Weights of a small GPT-style language model, trained from scratch on English Wikipedia: width 192.
MLP neurons of a small language model. Each row is named by its layer, matrix (gate and up: input weights) and neuron, and shows model dimensions 96-191. Each number is 200 + 20 x the weight over its row's rms, rounded and kept within 0 to 999. A neuron's up and down rows have the sign that makes its largest values positive.
A block is one neuron, or neurons of one layer that tend to fire together. Before each block is what it responds to, as a language model described it from the Wikipedia text at the highest values.

Word-ending suffix pieces
L4.gate55,204,211,192,189,200,177,172,235,192,210,208,226,190,184,214,233,202,181,200,216,172,199,235,207,199,202,235,185,223,199,213,168,172,206,212,203,219,193,226,211,203,222,220,210,232,228,199,193,231,211,202,187,217,201,207,192,210,181,216,210,187,184,219,204,208,229,174,208,177,180,202,198,176,220,215,180,216,197,223,188,223,185,143,189,228,209,235,194,195,218,246,205,214,204,212,179
L4.up55,207,188,204,198,197,213,196,209,196,220,222,204,154,178,175,177,205,217,169,154,222,225,191,168,215,214,221,224,223,212,176,181,230,187,191,216,198,208,193,213,197,209,194,212,192,169,150,204,199,202,205,200,207,212,217,208,204,186,191,201,181,221,197,225,184,199,183,189,221,224,229,214,169,206,209,172,170,165,187,183,211,187,173,206,191,183,202,209,174,212,215,233,231,176,187,192
L4.gate77,161,192,211,195,212,207,197,196,213,172,207,190,174,205,187,184,205,187,206,193,177,209,200,239,199,188,172,213,228,204,216,216,194,182,227,168,214,163,220,215,214,204,209,193,252,218,195,223,237,228,170,200,203,192,151,175,172,204,170,190,188,206,236,212,181,211,189,179,208,174,220,176,215,185,221,174,195,191,187,231,213,226,246,209,204,227,204,201,196,186,208,183,223,166,186,191
L4.up77,180,215,221,173,186,177,152,185,164,199,204,197,192,208,219,184,203,161,193,222,175,177,208,197,189,245,215,204,186,220,198,198,176,184,197,229,168,207,229,221,206,228,219,219,209,185,232,184,203,189,200,167,230,192,202,209,225,194,205,215,224,211,199,215,204,233,188,234,206,189,182,207,142,165,191,218,229,217,177,196,237,215,181,179,216,180,213,175,197,207,196,212,209,209,231,185
L4.gate88,177,220,240,175,193,172,214,198,202,178,199,208,191,174,244,184,235,191,186,155,169,217,204,168,214,189,209,209,200,189,196,180,159,204,181,190,182,215,222,179,199,215,219,209,221,198,197,200,200,215,206,173,202,177,190,192,193,230,196,207,234,200,216,211,180,214,176,194,182,177,187,184,194,213,212,211,203,185,218,245,198,243,188,208,200,195,195,193,178,177,195,204,209,233,157,199
L4.up88,203,207,189,170,188,183,199,167,163,212,190,165,215,195,245,184,169,220,202,192,198,201,225,203,231,192,196,169,184,175,222,205,197,185,206,198,167,157,208,208,204,205,211,175,170,193,179,184,163,207,203,189,243,199,218,181,205,197,234,210,184,184,227,218,220,203,167,206,186,162,223,160,191,214,184,193,209,183,175,198,177,174,192,227,213,196,195,222,218,185,179,215,223,210,218,215
L4.gate128,214,176,194,225,225,242,190,183,176,223,201,187,202,227,193,210,203,191,154,186,203,217,188,201,196,214,190,169,216,225,200,189,186,193,209,195,215,207,207,228,149,189,206,223,207,237,215,192,172,197,183,202,181,224,184,202,247,185,192,199,220,206,229,201,197,208,208,199,222,173,171,174,192,215,229,214,207,149,185,194,181,222,197,159,233,183,230,209,188,192,234,182,184,201,173,195
L4.up128,208,212,225,170,178,209,222,176,187,211,222,177,212,199,216,176,204,178,234,246,166,229,213,208,237,203,186,186,213,164,209,190,186,204,200,173,191,229,206,187,200,206,172,244,202,222,203,198,220,222,174,219,196,188,185,248,208,193,214,216,216,221,190,211,202,250,202,201,205,192,211,216,208,212,225,202,176,223,215,204,191,184,184,195,209,176,178,197,196,203,193,191,235,198,239,202
L4.gate211,228,199,221,183,217,189,170,192,198,204,189,182,216,195,187,156,221,201,199,181,192,173,191,224,201,163,192,194,215,202,239,208,208,182,238,138,171,164,210,207,208,229,225,207,207,186,195,174,191,198,233,189,199,208,192,214,218,218,222,235,198,179,202,197,210,231,210,209,198,175,218,164,205,189,212,207,230,207,218,211,176,194,194,192,210,186,226,185,205,235,184,223,227,231,197,175
L4.up211,209,199,205,177,194,212,209,223,182,209,196,183,177,195,180,191,182,218,174,234,189,183,180,195,209,213,213,159,201,208,198,182,178,191,191,212,169,154,182,201,219,184,199,204,205,174,205,196,223,200,211,194,212,202,175,210,191,228,176,214,220,184,191,163,199,201,247,186,173,185,208,235,218,185,154,220,230,216,209,202,183,226,197,202,164,218,218,227,164,198,201,210,190,181,190,186
L4.gate225,197,186,205,188,245,177,145,187,192,156,203,183,187,211,200,211,219,227,190,221,202,187,205,204,207,251,170,169,181,218,190,226,209,172,189,204,186,208,206,232,215,201,204,206,191,172,206,177,182,195,199,155,193,189,203,222,198,214,211,185,181,228,212,208,172,197,194,165,228,198,181,173,186,230,206,204,196,223,186,229,197,193,225,186,229,248,220,178,207,235,178,219,230,197,195,202
L4.up225,213,221,194,182,189,199,191,170,191,187,176,193,217,218,189,189,203,195,253,185,173,207,208,235,249,213,197,200,226,210,193,184,180,193,236,174,193,207,184,184,190,169,224,224,202,225,217,188,207,155,195,194,202,198,193,194,195,183,197,171,161,180,235,256,205,255,212,219,197,166,185,194,215,216,202,196,214,215,208,207,197,183,204,191,197,213,211,186,206,199,239,206,215,220,195,195
L4.gate254,190,191,214,181,217,196,167,205,196,183,204,206,209,213,203,181,204,178,184,223,163,161,231,200,195,205,173,230,219,203,218,207,177,187,206,199,209,222,172,202,193,205,196,187,206,178,174,178,202,165,184,172,212,201,189,183,180,196,201,221,212,153,207,163,211,204,219,182,228,198,221,222,254,180,209,204,230,189,213,221,183,186,196,144,205,234,193,165,197,208,199,192,195,206,178,196
L4.up254,173,229,206,216,250,181,227,178,199,192,185,167,222,180,183,195,184,204,215,184,167,197,180,215,187,201,213,171,201,218,215,215,188,219,230,184,169,226,173,237,185,197,207,187,210,205,226,221,206,213,172,175,176,166,186,217,205,165,198,171,197,208,205,174,208,158,175,161,194,184,244,250,177,188,199,205,182,213,201,230,207,176,192,193,189,211,203,200,199,185,186,207,185,207,196,160
L4.gate302,175,205,215,206,196,172,176,228,192,188,211,186,177,271,209,179,216,155,180,200,221,194,181,186,191,181,195,186,227,188,212,209,188,179,223,197,189,177,202,179,215,202,225,189,213,189,180,200,183,203,212,176,216,234,203,204,214,186,188,215,199,211,194,186,214,218,198,177,178,178,176,151,206,181,202,183,156,200,204,201,186,218,192,200,208,202,198,176,186,208,204,199,193,199,225,162
L4.up302,237,202,208,194,181,179,212,153,208,196,218,219,239,193,185,213,201,211,226,163,175,180,188,191,149,207,215,189,200,212,201,209,205,244,191,202,163,216,210,231,240,221,209,173,180,158,186,220,210,249,187,172,209,166,227,206,147,205,205,200,189,228,182,197,215,249,184,226,207,202,166,192,168,188,174,199,196,217,251,199,158,222,208,203,213,177,199,230,179,207,197,237,194,193,186,202

Mid-word subword fragments
L10.gate24,170,213,205,179,225,204,179,214,202,204,193,207,192,177,200,199,209,203,166,213,169,178,217,169,178,193,204,205,227,187,209,206,133,186,176,190,221,190,214,193,209,199,190,154,202,194,203,183,201,195,206,197,213,217,183,216,229,208,177,194,191,219,205,207,207,198,182,189,193,211,258,167,166,206,212,213,169,211,189,210,188,173,226,182,252,193,162,190,152,191,220,214,218,231,159,188
L10.up24,167,208,252,198,202,188,229,194,204,172,156,165,193,204,185,218,214,196,206,159,157,228,207,206,174,204,206,218,197,187,185,218,189,169,179,242,205,180,214,171,213,250,197,196,209,215,201,200,193,201,206,201,214,218,220,235,199,204,227,196,161,192,171,193,199,191,190,204,202,200,225,188,208,242,187,194,178,197,223,194,198,162,185,206,232,184,210,238,161,204,193,206,201,193,142,178

Infobox list line ends
L8.gate126,180,223,178,201,215,192,188,189,206,195,229,214,210,201,170,228,198,214,198,182,187,193,207,172,215,167,216,208,159,193,205,182,201,212,240,221,212,195,188,196,233,195,180,168,175,192,213,209,197,215,180,191,212,176,205,180,186,228,202,197,228,210,212,143,202,212,196,168,198,213,204,214,230,211,197,225,221,164,207,216,223,207,203,184,209,185,189,183,200,223,201,216,250,191,178,196
L8.up126,199,203,195,233,181,203,172,203,226,197,191,164,209,185,186,227,214,216,196,197,177,211,230,218,198,216,186,183,196,182,209,213,190,185,217,207,192,184,181,208,197,198,158,145,194,187,192,218,185,195,195,170,216,197,158,217,191,206,162,185,256,224,196,173,221,225,164,201,234,237,200,192,184,203,180,238,172,223,214,232,197,201,207,247,221,186,204,193,172,178,219,204,200,243,176,218
L8.gate146,222,203,201,190,194,192,191,254,221,201,225,220,205,217,206,188,216,199,202,224,205,198,220,229,192,208,169,221,220,201,216,186,195,190,205,158,182,261,224,218,217,201,192,215,194,182,206,200,183,201,229,189,229,225,198,173,204,206,186,197,240,179,207,179,217,241,172,197,191,180,207,203,192,182,215,208,225,180,191,201,207,215,177,192,210,198,249,177,210,168,225,236,209,236,156,189
L8.up146,195,185,184,197,186,200,238,196,211,187,209,190,221,241,188,207,251,175,221,217,193,223,204,216,182,194,216,188,200,185,197,193,213,210,181,207,185,236,159,225,202,209,179,213,193,203,205,179,197,169,158,199,186,217,180,188,197,239,192,184,187,153,173,198,216,205,232,218,239,203,210,174,195,192,169,181,178,197,197,187,211,192,165,228,213,207,208,193,184,193,186,200,205,186,207,238
L8.gate191,202,199,177,216,238,238,179,177,231,203,192,220,201,174,235,217,248,212,223,204,203,211,192,197,211,183,198,231,192,221,221,221,223,186,223,226,199,199,199,216,179,225,191,174,171,195,228,199,228,223,210,176,222,215,150,186,231,219,200,203,194,236,207,156,175,211,228,220,208,198,174,189,188,205,220,214,204,149,182,198,199,212,198,241,200,194,207,183,192,184,242,180,199,174,221,189
L8.up191,239,201,195,219,186,180,234,215,176,238,207,194,171,190,235,224,208,222,222,188,216,222,222,201,180,211,214,223,146,208,179,135,166,226,173,179,200,207,232,212,208,210,191,220,177,191,218,216,220,181,213,185,236,204,194,177,213,209,181,204,172,192,224,206,206,176,210,191,176,187,205,216,213,231,193,212,213,204,173,222,181,219,216,191,208,174,215,164,167,176,201,185,174,177,240,196
L8.gate224,189,211,209,244,207,196,178,220,244,186,254,206,187,207,178,223,203,172,199,235,226,213,201,190,208,174,223,192,200,195,201,190,207,200,243,202,239,205,189,176,214,176,193,178,223,213,252,200,210,165,226,188,216,202,200,221,198,219,177,176,204,205,216,191,215,213,183,210,201,199,188,196,190,185,204,198,190,173,198,227,229,205,184,221,214,185,216,156,237,201,226,200,181,233,209,179
L8.up224,208,211,207,240,216,220,205,234,216,187,221,235,153,207,160,216,207,191,194,187,216,197,214,202,178,206,208,202,228,207,210,196,184,177,222,200,217,196,215,209,173,179,194,218,220,169,211,191,207,175,193,217,229,209,187,232,189,187,180,176,188,193,199,193,185,198,173,228,225,207,185,174,201,184,207,202,183,212,227,219,199,200,216,228,225,194,210,172,194,187,203,214,161,195,200,209
L8.gate237,219,226,209,225,228,198,224,212,186,191,201,192,203,185,235,213,174,188,183,203,242,200,182,175,187,203,192,184,158,230,219,203,185,213,188,197,207,218,197,179,224,220,190,176,192,226,174,187,212,159,150,188,232,189,167,200,207,199,189,184,231,182,204,179,223,214,210,206,198,185,197,193,187,191,184,171,210,200,192,223,203,217,229,193,230,153,207,180,197,193,223,206,181,227,193,212
L8.up237,193,202,237,196,193,216,220,221,205,181,168,199,188,237,174,178,169,195,213,210,161,221,213,200,230,211,207,210,199,208,217,219,153,189,207,183,238,185,200,203,171,154,175,208,204,187,193,194,215,181,221,211,193,201,184,173,201,221,207,170,191,192,206,225,200,181,178,187,181,185,170,211,234,166,192,195,220,170,169,207,189,186,174,201,211,176,229,196,214,196,200,190,189,209,198,208
L8.gate251,207,209,205,211,181,187,203,214,206,193,176,221,177,188,221,231,176,214,204,206,258,228,254,221,177,174,180,182,206,206,213,221,192,182,197,202,196,230,214,200,194,200,193,181,211,224,189,200,211,195,216,185,208,219,164,196,194,200,189,160,202,228,220,169,204,231,206,192,187,180,164,233,239,198,171,199,189,165,195,202,200,221,179,194,176,170,208,189,197,186,232,226,226,205,218,188
L8.up251,173,210,165,223,236,205,188,203,208,212,204,194,193,202,203,213,202,200,208,213,184,204,198,199,170,196,206,214,215,202,219,185,219,200,237,193,217,210,198,223,201,179,189,177,189,182,197,217,173,190,182,218,227,204,201,185,201,217,190,175,200,203,184,197,162,248,171,211,207,168,202,186,189,179,211,196,193,205,192,235,191,210,228,169,187,209,232,184,208,184,219,185,196,212,197,200
L8.gate259,181,170,184,198,220,180,181,209,205,218,218,159,148,179,171,219,228,228,178,206,188,216,205,185,181,188,174,197,207,198,161,165,181,181,237,224,194,210,207,205,201,193,177,211,204,203,201,195,215,177,245,234,202,201,199,165,209,246,212,206,172,206,217,171,209,172,189,212,201,186,180,235,169,186,208,196,195,202,223,183,234,223,197,193,212,180,171,207,202,187,232,196,209,194,166,187
L8.up259,220,195,192,200,183,186,184,191,208,189,189,193,214,203,207,184,183,222,194,193,216,203,213,220,213,218,185,173,178,218,168,203,171,202,234,215,190,184,181,215,184,220,228,223,178,226,241,175,162,194,212,190,167,176,209,222,172,222,210,203,201,208,201,193,213,223,189,195,168,184,228,196,205,194,167,177,183,218,245,192,226,196,188,189,217,222,214,212,217,170,193,208,180,165,195,212
L8.gate373,207,180,206,190,216,219,156,192,189,220,203,193,220,182,205,211,188,204,204,185,195,232,215,195,184,174,190,199,199,179,190,173,183,174,180,191,189,209,199,219,174,208,212,147,220,229,228,236,208,224,231,222,214,201,190,204,215,242,181,192,230,167,212,199,184,196,172,190,193,180,204,181,187,224,178,202,205,209,199,195,198,209,214,185,224,212,197,215,199,183,199,162,234,223,185,200
L8.up373,225,207,200,208,202,228,176,191,167,233,186,178,202,248,214,213,181,226,196,216,192,221,215,263,219,200,173,182,230,215,165,192,187,237,216,211,180,179,171,192,222,218,177,182,163,202,195,231,234,193,203,163,211,187,175,228,162,171,211,215,226,205,222,182,220,199,187,193,196,174,200,211,218,213,197,198,159,191,186,237,183,220,213,197,181,210,200,216,197,206,201,187,207,201,215,187

Word-final suffix pieces
L4.gate31,199,188,184,182,201,213,170,218,189,189,234,225,244,225,213,201,214,185,224,202,168,209,222,209,214,163,199,221,189,213,202,200,212,151,158,219,187,192,171,216,158,211,221,210,199,183,195,198,213,211,220,171,230,199,198,198,204,182,210,195,186,183,160,183,192,231,179,224,187,212,216,172,178,241,214,202,217,208,236,228,204,180,191,220,223,197,229,188,178,193,206,198,220,228,187,178
L4.up31,200,234,257,190,192,172,186,201,216,211,180,186,237,200,240,187,218,215,202,229,193,197,213,189,195,210,226,222,218,199,208,175,201,192,226,198,217,181,192,187,203,177,199,201,200,240,173,188,209,165,182,204,223,224,236,222,178,206,217,183,203,213,224,205,207,196,193,208,199,211,201,234,175,185,196,183,212,216,166,201,201,223,187,222,183,187,202,213,219,208,223,180,182,245,175,182
L4.gate114,206,171,217,198,199,228,209,213,197,242,218,192,182,156,194,207,182,191,218,194,169,237,213,181,201,157,221,201,184,203,204,187,199,218,181,161,207,184,208,180,221,198,179,190,219,207,200,194,216,226,197,218,227,220,193,173,201,198,155,176,203,190,225,248,221,173,197,207,196,214,183,180,179,204,220,191,202,192,190,200,182,191,173,206,238,189,208,204,204,182,217,230,171,207,214,185
L4.up114,195,178,176,222,182,214,206,192,173,228,202,163,208,196,166,218,186,219,208,219,172,212,233,206,212,205,192,217,177,206,164,187,209,202,236,200,226,221,239,189,247,201,193,187,191,215,181,227,223,206,189,215,215,215,165,191,201,188,189,229,188,186,197,205,197,167,207,204,216,217,154,217,171,216,176,218,189,231,137,172,204,177,159,190,214,183,187,201,199,189,193,189,193,217,203,190
L4.gate192,215,180,218,250,191,209,198,185,242,196,214,210,194,211,207,198,205,153,172,216,188,224,207,188,196,180,178,205,202,199,191,205,200,187,200,155,197,186,221,219,196,224,165,200,176,221,196,176,232,161,203,234,197,177,202,212,191,197,180,197,187,163,218,219,215,214,173,223,236,202,184,199,198,226,205,222,163,242,175,208,175,208,189,221,255,178,204,221,207,202,215,209,193,227,209,199
L4.up192,173,174,228,187,213,176,161,207,166,209,210,167,165,193,216,214,234,192,204,240,215,194,184,185,178,211,213,196,169,185,175,191,187,183,197,187,183,194,198,190,192,201,203,190,188,203,181,248,226,216,211,200,225,179,204,197,230,199,192,203,175,166,225,216,182,198,216,203,204,192,211,199,226,231,189,196,187,192,171,183,200,198,230,190,223,150,212,228,208,231,192,231,202,224,203,183
L4.gate220,226,233,194,185,180,183,173,237,198,232,180,216,198,220,190,217,228,225,195,229,204,216,177,159,170,169,221,175,216,159,197,164,201,208,217,204,190,188,197,202,191,193,172,192,193,172,218,195,175,181,238,193,197,179,201,203,156,200,207,202,198,175,195,171,217,211,193,224,217,189,191,200,208,196,188,206,185,196,207,189,214,156,213,216,180,195,231,174,211,239,197,203,185,194,208,201
L4.up220,191,166,209,211,185,197,216,174,199,242,195,200,194,218,193,225,217,207,221,209,205,193,221,226,185,203,196,178,206,201,229,194,219,209,171,201,147,150,175,191,214,179,211,223,191,174,194,197,216,194,182,195,193,216,243,241,171,186,189,215,191,223,196,225,204,220,203,201,196,200,174,209,154,193,159,176,174,212,184,189,205,178,217,200,212,197,196,212,213,221,202,159,237,217,198,202
L4.gate221,179,181,224,211,183,211,178,223,202,185,211,219,222,197,197,163,227,214,183,224,196,239,193,196,197,208,196,214,212,242,205,218,247,201,197,208,204,193,184,222,203,213,223,197,181,176,213,215,206,180,211,209,211,208,222,195,186,212,209,203,260,196,208,201,187,226,183,223,188,200,194,173,211,219,219,211,183,208,220,193,220,195,203,195,228,215,226,215,230,248,189,205,208,242,187,192
L4.up221,209,211,209,209,180,155,216,169,205,210,194,208,180,203,184,207,191,197,222,216,196,213,161,184,220,230,215,200,186,202,184,221,218,213,229,167,197,202,213,197,206,203,241,221,221,171,191,185,180,225,167,201,236,199,176,233,219,181,161,195,183,191,215,178,211,168,174,186,202,236,177,216,171,186,176,217,193,202,186,198,205,180,175,180,210,202,236,222,230,187,184,219,227,207,202,196
L4.gate320,207,194,213,205,199,181,218,229,234,177,218,241,204,181,202,197,223,210,205,207,199,220,201,194,189,188,206,215,217,161,196,193,207,174,184,198,194,175,236,210,183,172,200,216,191,182,215,146,197,218,201,219,205,221,193,189,203,202,180,197,194,181,214,217,187,216,216,198,201,220,222,245,198,181,207,198,242,184,197,213,222,204,236,188,231,215,185,213,165,194,202,204,233,194,194,187
L4.up320,190,205,195,220,187,187,216,188,186,193,173,189,187,218,232,200,201,188,188,207,187,232,201,224,169,206,189,197,231,176,188,239,136,195,171,182,223,162,217,235,210,153,177,243,166,164,175,197,200,190,218,188,216,196,176,221,203,241,219,175,169,175,197,204,194,175,208,209,175,181,230,201,170,216,175,228,197,183,200,217,202,188,216,207,187,197,196,211,212,258,186,197,179,179,232,136
L4.gate353,247,208,206,199,182,180,189,196,215,207,213,216,220,199,238,219,205,202,192,181,170,186,164,197,200,230,174,194,188,233,212,194,171,195,220,218,174,194,185,186,187,170,193,201,162,233,219,195,184,212,232,172,196,162,196,199,209,167,175,174,206,208,200,206,227,203,192,199,212,188,204,179,177,196,221,208,217,202,200,208,206,242,201,187,227,170,207,192,206,224,215,209,216,206,205,172
L4.up353,178,208,200,245,202,188,219,186,166,191,223,187,194,236,170,183,210,198,248,207,164,208,182,180,195,203,177,172,178,205,197,228,193,206,194,167,201,183,184,202,192,204,182,184,200,222,237,192,191,198,169,185,191,189,186,190,217,176,220,168,214,232,216,200,194,211,185,189,197,199,216,191,232,201,205,190,175,212,192,218,174,180,168,193,185,208,224,216,254,193,200,218,201,181,175,234
L4.gate370,185,229,196,207,202,174,211,195,207,218,224,219,153,181,203,202,197,189,208,213,195,202,181,183,219,180,196,198,218,178,176,225,207,183,190,209,207,192,180,216,208,191,193,163,176,187,209,227,185,173,240,201,232,198,215,162,134,169,202,200,225,157,208,185,208,163,162,191,202,192,214,219,225,204,188,180,201,219,199,214,155,213,201,221,189,248,186,200,193,190,242,205,209,212,188,202
L4.up370,162,208,194,205,194,177,224,224,209,217,195,169,195,202,193,215,193,194,199,211,139,235,192,218,228,190,149,198,180,153,179,196,157,209,167,179,226,168,173,208,219,219,177,199,188,197,179,197,186,226,147,222,169,203,195,180,209,208,199,208,175,209,195,186,216,221,189,193,220,200,211,180,178,196,185,196,203,217,202,211,196,191,193,182,181,178,195,190,181,207,151,198,220,238,218,181